Weights of a small transformer language model.
Size: width 160, vocabulary 8111.
Architecture: RMSNorm before and after each block, no biases in attention or MLP.
MLP neurons of a small language model. Each row is named by its layer, matrix (down: output weights) and neuron, and shows model dimensions 48-143. Each number is 50 + 12 x the weight over its row's rms, rounded and kept within 0 to 99. A neuron's up and down rows have the sign that makes its largest values positive.
A block is one neuron, or neurons of one layer that tend to fire together. After each block is what it responds to, as a language model described it from the Wikipedia text at the highest values.

L5.down116:52 38 25 54 48 50 33 21 39 44 45 60 75 50 68 36 62 49 58 48 41 64 66 69 43 57 57 58 52 56 64 72 51 39 47 46 42 47 55 43 73 45 61 72 29 62 59 42 49 44 58 51 48 32 63 49 49 51 58 54 65 40 61 54 57 25 54 58 61 29 54 63 44 40 57 62 52 61 45 34 35 21 59 65 45 45 55 66 56 58 47 69 46 15 56 49
L5.down206:25 60 53 65 39 67 61 45 61 41 51 40 47 55 66 47 59 57 35 53 42 33 50 43 45 61 74 57 33 66 63 49 37 57 43 71 49 23 60 36 62 40 49 49 62 67 73 29 45 60 35 56 59 62 49 34 45 56 39 69 59 32 61 66 64 51 61 40 66 47 53 54 42 35 45 51 48 40 72 45 37 35 46 62 52 53 36 46 44 73 58 45 24 45 55 63
L5.down229:45 45 37 63 38 53 55 34 64 34 69 38 40 40 59 50 50 43 40 46 37 56 48 38 49 70 51 65 55 49 49 47 50 51 48 56 39 40 68 41 62 56 63 51 49 57 54 51 54 35 74 64 51 55 43 40 49 58 50 42 30 38 32 34 61 45 34 44 33 52 49 43 69 49 48 30 52 42 36 48 61 66 48 39 75 49 47 45 59 49 47 35 47 73 34 50
L5.down234:38 49 41 22 60 66 52 44 69 28 63 37 47 55 58 50 55 62 59 46 54 69 78 50 63 60 81 66 50 63 52 46 49 54 53 44 42 48 48 36 42 70 45 41 57 54 62 41 33 50 54 69 56 55 76 62 54 47 49 35 36 57 42 68 61 44 36 43 58 51 73 82 38 46 48 68 32 29 41 42 51 29 64 64 33 42 51 52 54 55 53 57 50 51 22 26
L5.down267:35 46 34 58 32 35 49 58 76 41 41 59 43 39 40 47 58 53 55 38 43 54 70 61 52 64 59 45 59 70 42 44 46 56 60 66 49 66 50 48 42 53 46 34 40 46 36 52 72 66 60 49 29 37 56 46 50 36 40 53 44 48 77 49 39 43 65 60 53 51 63 58 55 37 60 51 65 29 51 27 46 48 51 53 42 50 30 67 71 26 55 47 44 58 25 49
L5.down398:37 37 44 48 40 55 34 39 54 49 27 54 38 67 65 52 65 29 65 71 55 45 60 60 36 44 51 60 13 61 48 39 41 30 52 57 41 39 61 54 72 53 57 57 74 50 24 57 39 71 46 50 57 39 48 35 32 48 69 61 42 59 55 57 53 66 44 69 53 34 52 55 60 41 49 63 66 56 41 40 47 29 36 31 49 44 54 56 49 54 47 67 48 56 52 43
L5.down438:50 56 60 56 39 40 79 62 49 37 48 49 39 40 54 47 56 65 56 58 45 44 48 56 49 54 15 81 31 59 48 42 36 37 41 49 26 46 64 41 48 36 54 45 33 51 47 64 34 39 58 49 47 49 63 55 40 66 60 55 62 30 38 82 51 51 61 34 47 40 45 45 69 46 46 41 50 39 80 54 47 56 45 47 29 45 34 44 59 28 54 53 55 41 79 54
L5.down521:57 69 49 46 39 60 59 52 56 61 42 42 50 42 55 46 58 55 63 44 47 43 68 51 47 62 37 77 51 37 47 50 41 41 47 42 57 35 37 56 57 49 45 46 45 54 49 47 30 52 44 55 66 30 28 52 39 31 72 68 66 42 53 49 50 42 73 68 45 42 74 29 61 52 32 73 61 66 65 51 42 41 65 54 51 60 72 73 47 48 56 50 38 46 45 41
Decimal point right after the integer part of a number in data tables of stats, percentages, measurements, such as 18.8, 13.55%, 12.89 m.

L4.down12:47 42 57 53 60 50 35 32 44 40 40 34 51 41 58 51 39 25 56 60 67 58 30 47 54 69 35 53 50 30 38 57 56 51 50 45 42 48 61 51 35 58 78 41 47 38 56 23 57 44 40 42 60 51 55 57 60 59 31 43 50 58 58 24 65 54 53 38 69 57 51 66 61 36 48 46 57 68 24 56 47 43 52 46 47 56 63 52 53 45 62 60 31 62 57 61
Semicolons, and sometimes commas, colons or line-ending periods, that separate values in flattened tables, stats or credit lists, often right after a number ("2024–25;", "7;", "42,000").

L4.down636:45 29 68 65 50 53 50 44 43 63 47 51 43 31 64 56 74 51 63 59 43 49 50 41 76 55 65 46 71 58 40 46 26 45 29 28 55 26 47 55 46 59 48 46 46 61 41 31 48 39 39 65 59 45 55 39 62 37 56 47 51 73 65 50 44 46 58 27 20 47 49 55 38 45 61 58 57 61 52 46 52 36 47 54 43 67 50 49 26 50 49 41 49 36 58 46
Final digit of four-digit years in dates, tables and citations, e.g. the 7 in 1957, 1 in 2011, 8 in 2018; also digit-group dots.

L4.down587:56 45 41 54 42 36 50 42 50 27 54 56 47 49 52 72 22 36 49 59 57 67 67 50 38 58 39 58 47 39 43 45 72 41 48 49 71 34 44 47 49 77 51 12 36 43 39 36 56 62 45 46 62 48 47 42 32 46 68 78 67 53 34 59 48 55 41 48 61 37 33 47 55 64 60 54 47 66 62 38 59 41 57 56 61 48 76 40 56 53 49 65 46 63 49 37
Decimal points and inner digits within multi-digit numbers, especially in tables of scores, percentages and stats, e.g. 11.6, 1893, 45.61%.

L4.down298:45 42 60 62 42 41 42 38 37 42 75 33 33 38 62 71 48 55 62 41 75 29 46 60 35 46 66 49 46 51 76 73 58 41 38 57 62 44 56 37 49 53 55 64 32 41 63 53 41 32 38 62 60 33 36 22 31 44 47 59 75 64 54 30 49 50 32 51 55 41 59 54 39 37 61 62 52 58 41 60 56 54 64 48 67 50 37 34 43 68 40 30 63 41 55 71
Mostly a lone capital or lowercase N split off as the first piece of a word or name, like N-ature, N-ottingham, n-omadic, N7; more weakly other word-initial letters, the, and table separators.

L5.down7:35 45 39 51 46 38 54 48 44 19 39 40 39 49 60 44 61 62 68 45 34 43 44 57 64 59 51 61 47 44 44 63 49 70 38 52 42 29 53 63 58 36 46 60 31 41 52 48 64 57 51 61 64 31 48 42 46 58 64 29 40 52 59 37 37 63 66 50 54 46 60 41 55 23 52 51 54 60 37 40 39 70 55 30 59 56 77 49 58 72 56 41 37 57 63 44
L5.down190:66 37 45 56 49 50 52 69 47 66 68 43 51 67 49 40 60 54 45 47 58 41 37 53 60 34 68 38 42 48 53 60 65 63 38 49 60 38 47 51 62 75 46 28 58 70 40 43 59 64 59 58 57 39 33 53 56 61 51 51 47 54 52 46 53 46 46 43 51 49 63 61 56 27 41 67 67 57 36 46 53 50 51 51 55 53 43 53 48 87 68 52 42 49 68 42
L5.down346:36 56 53 53 61 52 39 40 54 69 73 48 48 41 53 35 48 56 61 64 43 67 17 52 48 34 58 49 46 21 40 70 55 33 29 63 28 59 78 75 64 54 61 44 74 69 45 39 43 43 30 63 65 57 57 39 44 32 58 34 64 36 47 55 68 53 58 56 51 34 44 49 51 35 49 48 51 58 35 64 46 54 41 53 72 44 54 27 48 62 29 49 50 54 47 47
L5.down356:40 63 61 51 48 59 62 71 59 77 53 24 39 45 39 59 63 39 37 74 47 33 49 52 67 65 54 59 30 42 74 48 28 46 38 36 51 49 46 48 56 48 46 53 53 41 50 59 47 47 72 53 62 46 43 67 48 56 51 59 46 64 61 67 43 49 71 73 49 57 20 56 55 63 30 49 46 66 52 38 45 58 43 59 39 58 41 46 65 57 53 47 60 50 40 79
L5.down370:43 62 45 64 37 71 56 54 82 48 25 61 36 33 33 49 85 62 54 43 82 55 38 53 50 67 48 74 47 59 76 63 56 44 43 62 45 49 45 80 55 58 56 44 29 52 64 35 54 53 55 48 67 46 56 48 39 47 46 30 46 51 47 59 56 55 59 59 69 57 64 41 35 51 47 51 56 58 33 43 64 46 45 64 47 53 43 35 39 50 33 57 51 59 61 61
L5.down475:60 52 18 70 54 34 42 53 61 50 60 62 64 49 62 55 50 61 66 49 54 52 48 66 60 52 42 47 59 34 51 46 60 49 31 46 30 54 85 74 61 24 45 56 42 51 66 45 50 60 46 41 54 40 26 55 46 52 75 36 56 33 55 48 53 41 70 52 63 49 50 43 65 31 57 49 41 48 29 68 52 54 51 46 49 44 58 43 58 45 32 56 16 31 30 48
L5.down529:43 65 42 39 50 80 55 69 66 53 48 47 50 64 45 38 51 54 36 39 59 37 86 42 58 45 42 39 30 65 39 34 53 45 48 57 33 57 51 42 63 44 30 51 32 49 47 50 40 52 46 66 39 29 47 44 34 47 50 37 31 33 58 60 50 53 53 49 49 81 48 61 53 58 44 58 47 56 47 41 59 42 56 41 69 53 61 48 55 29 56 40 68 33 38 45
L5.down538:40 38 55 59 46 53 61 59 66 74 56 65 61 39 41 42 34 46 32 67 51 68 51 31 49 59 31 47 47 57 56 41 32 46 69 44 42 53 45 42 32 47 61 31 34 20 67 39 63 63 56 61 34 55 67 46 71 46 48 44 38 40 74 45 80 36 36 43 37 46 47 65 33 34 36 42 41 51 44 44 55 44 71 41 71 37 31 30 50 51 58 51 40 42 45 60
Semicolons, and sometimes pipes, separating values in flattened stats tables, mostly right after a number, e.g. "0; 3", "2; 7", "1–0; 1–1".

L9.down62:61 55 37 28 49 58 34 57 48 65 50 51 53 70 51 46 69 50 66 77 72 32 50 44 52 51 38 34 47 80 25 39 48 44 59 47 49 69 32 64 67 51 56 66 56 47 66 77 42 64 66 38 66 45 44 49 44 58 79 28 61 48 41 44 55 53 41 39 29 57 69 53 50 65 63 31 49 36 55 37 70 15 35 43 65 44 45 43 35 43 53 56 46 52 43 46
L9.down108:48 44 51 48 53 45 52 57 62 47 43 71 45 76 37 23 68 48 42 60 77 38 46 61 50 64 41 45 47 45 54 74 62 59 51 52 55 46 35 55 58 65 57 43 45 62 18 60 42 46 40 61 42 65 45 42 44 37 30 58 54 53 43 60 60 62 34 61 75 67 50 47 59 47 50 47 55 59 55 65 49 42 70 49 36 64 58 34 66 40 74 50 22 55 27 50
L9.down131:83 52 37 49 43 50 62 48 56 40 69 43 51 49 39 23 42 65 45 70 43 74 39 45 59 42 54 44 65 74 46 50 52 41 47 70 53 39 54 25 46 64 52 47 31 49 67 56 29 59 58 52 32 61 52 62 47 72 48 50 73 46 34 54 34 41 37 39 34 43 53 24 51 63 65 64 42 43 63 29 59 61 48 49 48 40 49 54 40 51 77 52 69 40 43 59
L9.down271:50 57 48 65 60 58 43 40 36 54 71 39 50 52 40 60 48 57 47 83 69 57 72 46 54 49 52 45 57 52 38 67 44 74 37 58 56 36 56 47 54 60 65 56 37 63 36 38 62 52 44 54 38 46 36 46 58 32 28 42 52 73 71 44 53 51 63 66 69 57 54 36 46 50 59 66 50 36 52 52 45 54 20 55 50 46 43 29 49 60 41 41 70 70 46 61
L9.down273:59 62 32 41 36 62 54 30 26 67 47 53 17 23 67 62 53 38 39 47 44 55 44 52 39 43 47 30 30 46 49 53 60 54 45 37 75 39 53 48 73 64 51 32 26 36 44 60 50 35 51 38 46 46 23 45 32 56 42 40 46 60 22 54 23 54 41 55 32 64 57 58 44 58 60 44 61 37 52 58 38 69 55 62 58 60 47 66 46 49 29 48 79 58 40 37
L9.down412:44 62 35 37 53 70 66 19 48 39 58 41 54 60 51 48 54 43 50 47 40 55 53 65 51 45 64 43 54 26 48 67 50 40 49 67 37 63 64 41 55 76 33 17 47 62 52 50 58 43 59 49 43 44 35 82 67 61 54 64 38 48 32 66 42 57 42 39 53 16 43 71 34 57 64 61 56 46 75 43 44 47 71 63 54 59 69 81 37 54 61 51 48 32 68 54
L9.down468:58 46 60 48 43 42 61 49 39 69 42 39 41 52 62 46 61 42 69 65 52 41 32 48 72 51 58 61 24 40 47 41 41 36 46 56 40 41 58 41 64 55 44 56 43 42 75 71 50 30 34 50 52 45 61 58 50 56 85 53 54 33 50 50 60 52 40 53 35 55 36 57 32 60 71 25 45 59 64 45 45 40 60 45 48 63 58 50 63 48 47 45 44 50 49 64
L9.down611:51 53 53 21 40 64 51 58 60 45 43 62 38 27 65 43 56 59 43 57 76 50 47 71 58 53 80 48 56 39 58 67 73 52 61 51 75 57 43 52 66 35 37 50 34 53 34 56 38 36 49 47 45 56 63 44 50 47 66 55 51 55 43 39 45 51 39 46 36 46 62 46 61 59 67 46 37 58 54 56 65 47 39 50 72 58 35 76 33 62 26 47 54 35 53 56
Lone capital letters or digits that open a longer name, code or number, e.g. N in N/A, M in Muthaura, 0 in 2009.

L5.down52:63 48 56 47 71 17 34 38 58 55 74 43 40 61 52 59 57 43 39 62 59 47 44 36 47 56 43 52 53 50 53 60 49 85 35 31 40 51 69 52 40 50 58 56 62 48 54 51 70 44 55 48 59 53 57 32 51 45 71 42 42 67 58 75 39 67 65 54 69 52 44 44 58 49 71 61 38 72 51 37 63 42 67 42 35 63 51 66 64 36 44 54 60 59 43 58
L5.down64:33 63 47 65 57 65 44 45 77 57 29 52 55 59 60 61 43 36 46 52 58 52 44 54 42 26 45 33 47 68 61 34 61 62 55 48 49 54 54 47 53 44 52 46 58 61 59 67 33 53 68 62 51 83 49 22 59 33 44 67 46 57 42 54 33 48 50 52 55 72 33 55 55 68 46 43 36 50 45 60 47 49 62 50 32 44 50 41 49 43 46 54 42 43 18 52
L5.down119:56 63 28 33 40 35 61 67 39 43 46 44 35 54 63 39 45 49 49 59 58 47 59 54 59 54 48 37 32 60 28 34 39 68 63 54 43 48 27 59 36 57 59 61 43 58 51 52 53 66 55 35 55 74 45 62 45 63 52 47 53 41 40 47 37 34 73 48 53 38 29 37 71 83 51 45 47 59 58 43 59 65 45 47 28 36 42 57 57 27 30 62 43 67 40 38
L5.down208:60 60 29 60 61 44 42 47 56 30 51 58 46 57 56 22 41 41 54 65 32 35 57 33 58 56 44 33 75 40 42 45 37 58 51 69 44 62 49 42 60 34 32 51 49 63 46 65 41 52 53 39 61 54 49 47 47 44 38 59 37 52 60 59 56 49 42 46 45 62 28 64 59 24 51 49 65 61 52 65 43 65 55 61 50 59 55 53 27 56 26 49 43 62 41 49
L5.down354:60 58 47 68 42 48 37 44 50 27 32 53 72 53 65 47 61 50 43 39 60 55 54 40 56 34 42 54 46 55 72 35 44 57 48 41 39 67 43 56 62 64 52 51 33 67 63 55 70 76 60 61 64 44 46 49 52 74 47 58 35 44 50 57 67 36 39 37 41 54 65 64 43 67 63 62 31 46 61 55 52 43 48 58 47 49 41 58 46 38 58 55 39 66 37 61
L5.down375:54 56 37 35 58 48 50 43 39 38 53 54 51 43 34 57 46 55 38 22 74 30 44 43 55 27 33 40 49 78 51 39 61 56 66 30 55 52 30 43 42 45 46 69 24 49 40 58 44 55 35 62 45 70 66 62 69 46 46 63 48 27 32 42 19 67 52 43 55 58 60 65 44 71 47 42 50 53 47 48 60 53 61 28 37 52 29 44 38 39 67 45 40 66 45 62
L5.down556:33 71 44 81 61 41 36 52 46 44 42 51 59 45 54 67 54 47 49 55 58 62 47 30 51 42 44 30 54 52 55 39 51 50 61 28 60 71 39 51 62 57 50 56 50 68 52 71 63 60 53 48 42 67 62 40 55 63 59 30 70 50 52 65 45 63 55 47 56 50 52 63 64 45 69 48 49 62 39 59 37 59 41 72 58 62 42 48 59 55 33 66 56 48 47 59
L5.down619:56 44 24 52 51 57 37 50 38 62 31 43 54 62 49 43 39 64 69 30 60 58 57 39 48 29 56 50 55 42 23 25 52 37 59 49 47 45 45 38 67 49 41 28 71 49 50 49 62 61 28 57 46 32 50 49 51 44 37 61 35 44 44 42 33 63 36 43 67 59 52 69 38 47 44 68 57 52 65 38 71 44 42 35 22 55 42 43 38 57 46 64 56 54 54 20
Last digit of a multi-digit number, mostly years like 2023 in "the 2023 draft" or tables, also counts and percentages; rarely word-final pieces like -west.

L9.down2:50 19 39 52 47 27 51 44 32 63 58 46 44 66 52 64 59 49 42 46 35 61 38 65 57 55 72 28 56 57 45 60 56 58 46 52 58 32 71 51 25 43 55 36 47 49 40 48 52 62 29 46 52 52 59 43 49 53 37 53 49 47 57 51 26 47 52 38 66 36 47 65 46 48 50 36 56 59 35 52 63 45 51 54 75 36 68 76 26 47 72 61 59 31 65 48
L9.down113:34 61 54 57 38 55 58 67 39 13 58 42 52 36 55 28 46 54 48 58 61 54 59 61 41 42 50 31 30 76 68 57 52 61 64 45 42 47 08 36 40 51 55 62 48 51 67 54 48 43 51 46 31 47 57 62 40 31 43 45 58 49 44 27 35 37 56 52 48 50 65 48 56 27 46 40 39 52 60 75 54 41 31 52 58 67 59 26 43 50 41 46 47 44 64 42
L9.down130:43 63 62 42 48 44 41 44 50 52 58 39 36 40 38 51 49 37 54 75 55 54 57 38 24 53 48 48 54 44 61 62 37 43 51 49 53 38 63 77 37 64 43 28 39 56 59 42 38 47 59 67 58 40 44 32 64 51 43 39 47 47 69 50 27 70 49 55 29 66 46 66 68 45 46 59 45 49 59 54 38 53 51 64 53 44 54 22 60 56 55 47 39 63 59 17
L9.down211:53 55 43 67 65 50 23 48 43 66 57 59 38 52 36 23 68 60 39 53 58 51 28 51 45 45 35 63 60 74 49 34 35 57 42 47 68 48 31 31 48 50 40 65 66 54 45 55 50 50 44 62 43 61 40 46 54 63 66 48 61 20 59 41 49 52 52 62 49 56 77 53 36 31 42 39 44 39 61 62 59 51 38 57 71 36 50 99 37 58 56 62 38 54 59 46
L9.down293:82 69 47 51 59 42 65 61 28 44 18 41 54 42 47 27 37 57 32 47 63 72 37 30 69 46 48 48 40 35 58 62 49 44 48 56 47 60 62 58 27 53 65 54 62 46 43 48 47 66 43 66 46 47 28 49 41 54 52 37 47 45 66 46 47 65 48 43 52 48 59 68 42 44 67 67 58 49 46 62 50 64 51 48 48 46 37 68 49 36 45 41 73 59 32 34
L9.down320:59 48 40 46 37 45 51 45 57 48 44 49 47 81 45 54 49 70 42 55 11 31 31 27 44 48 46 60 52 40 60 35 42 46 58 69 36 29 69 38 45 44 34 44 87 51 31 64 65 51 61 65 40 50 36 42 34 51 65 47 61 61 51 62 64 39 43 61 54 48 52 50 60 45 39 39 37 57 58 64 50 43 40 37 62 43 36 76 42 64 59 57 36 64 44 43
L9.down396:31 40 52 30 48 40 37 37 57 50 52 39 62 47 67 47 39 42 75 41 58 63 24 56 58 38 53 56 51 32 50 57 58 61 47 37 58 45 46 46 78 56 49 57 58 66 78 58 56 44 64 37 42 51 48 38 60 52 37 47 51 48 46 60 42 62 54 33 32 71 55 52 52 71 48 55 41 64 35 45 79 43 42 58 36 47 38 15 71 55 41 60 73 40 58 54
L9.down461:44 34 69 52 51 37 33 53 53 47 31 50 49 39 46 59 60 48 45 54 74 59 36 53 53 34 48 29 52 62 63 48 72 27 54 63 49 43 49 26 51 37 41 51 49 61 49 57 68 38 48 62 45 78 42 38 54 45 61 55 50 50 30 46 53 69 22 66 80 67 69 61 45 46 64 44 49 53 47 28 54 46 23 55 39 59 55 69 57 31 45 40 48 57 58 42
Final digit of a year or number ending a wiki table cell before a pipe, such as 201'5', 197'2', 198'7', 1978–7'9'.

L9.down22:28 48 52 46 23 48 55 56 49 40 47 57 34 57 39 37 46 60 80 57 52 57 65 40 71 45 70 60 37 72 31 58 59 45 60 59 55 37 67 43 39 43 50 42 47 53 75 70 44 51 64 44 43 57 35 39 72 35 60 35 50 63 35 48 57 59 57 43 37 33 37 64 64 70 43 35 53 69 60 28 42 61 35 63 52 58 46 48 59 46 43 65 31 39 51 18
L9.down112:33 46 64 34 53 56 49 65 63 50 53 54 36 55 56 58 33 46 47 52 29 55 42 35 57 41 47 52 47 59 55 74 55 56 63 78 59 49 73 63 37 62 38 34 29 56 53 41 34 57 59 33 63 60 65 67 41 56 50 45 44 57 37 40 46 52 56 47 42 57 57 43 35 63 38 54 46 40 55 44 55 31 52 65 46 65 56 44 58 38 44 39 55 61 61 51
L9.down140:40 32 45 54 40 49 39 41 53 53 54 39 47 63 37 47 53 61 60 55 44 58 49 47 76 61 64 55 32 76 69 58 58 38 54 58 59 38 78 47 41 48 62 48 49 41 50 59 50 69 45 46 43 62 59 51 41 49 47 44 38 42 53 59 47 60 42 43 19 32 31 53 34 35 66 54 45 41 55 50 52 60 37 49 41 73 60 32 26 65 38 35 57 39 66 50
L9.down168:69 49 71 31 49 49 83 43 64 52 41 46 57 74 51 41 52 48 51 31 59 52 32 47 31 50 45 63 60 36 48 46 58 38 66 80 40 57 60 43 43 52 50 43 56 60 42 43 51 35 48 62 40 57 30 58 40 64 34 53 63 45 40 62 64 62 49 61 50 29 42 39 47 49 58 44 31 67 54 22 49 41 62 47 58 50 30 42 65 55 72 67 61 53 48 60
L9.down238:41 60 57 58 66 62 33 61 39 43 42 44 38 38 42 38 53 52 44 44 73 43 51 36 55 53 47 56 43 33 38 65 51 59 75 54 31 48 45 60 27 31 46 49 57 25 58 49 61 44 30 38 52 42 47 52 57 45 76 41 47 42 54 43 35 59 31 44 56 34 55 60 37 31 46 31 62 58 68 40 46 65 53 40 67 61 42 56 49 49 63 50 49 46 35 37
L9.down300:59 55 39 46 62 62 39 49 54 53 44 46 43 59 36 56 50 54 70 58 69 40 59 48 49 42 62 37 55 71 63 34 75 43 49 47 44 38 54 33 42 69 44 52 67 49 45 57 60 55 50 37 36 47 38 50 12 53 49 26 33 53 58 43 53 51 52 43 57 45 57 57 64 72 37 65 63 23 76 64 57 59 34 61 49 51 77 56 27 28 40 47 68 53 43 53
L9.down598:52 31 28 62 48 66 50 64 53 53 58 55 52 40 46 43 44 43 42 59 35 66 51 39 55 47 53 62 32 53 42 40 51 44 54 69 63 33 54 65 32 44 46 62 54 23 34 46 47 54 57 70 51 47 67 52 44 47 63 47 48 52 36 34 40 38 59 33 10 52 50 45 58 47 68 50 55 51 61 34 43 53 48 62 67 51 40 80 43 43 58 48 54 44 44 55
L9.down617:47 69 38 64 59 52 45 63 48 58 46 46 42 61 83 49 38 48 49 61 42 57 56 55 67 40 33 61 63 42 63 43 63 51 56 39 62 63 70 57 46 49 34 62 45 40 42 67 46 43 72 48 42 55 38 63 49 50 57 31 31 70 70 58 38 56 43 58 18 37 46 47 50 58 53 43 41 58 39 62 64 51 25 45 45 21 64 52 53 63 73 44 47 39 63 51
Pipe separators between cells in flattened wiki tables, mostly after a number mid-row in sports stats or election results (e.g. 5 | 12).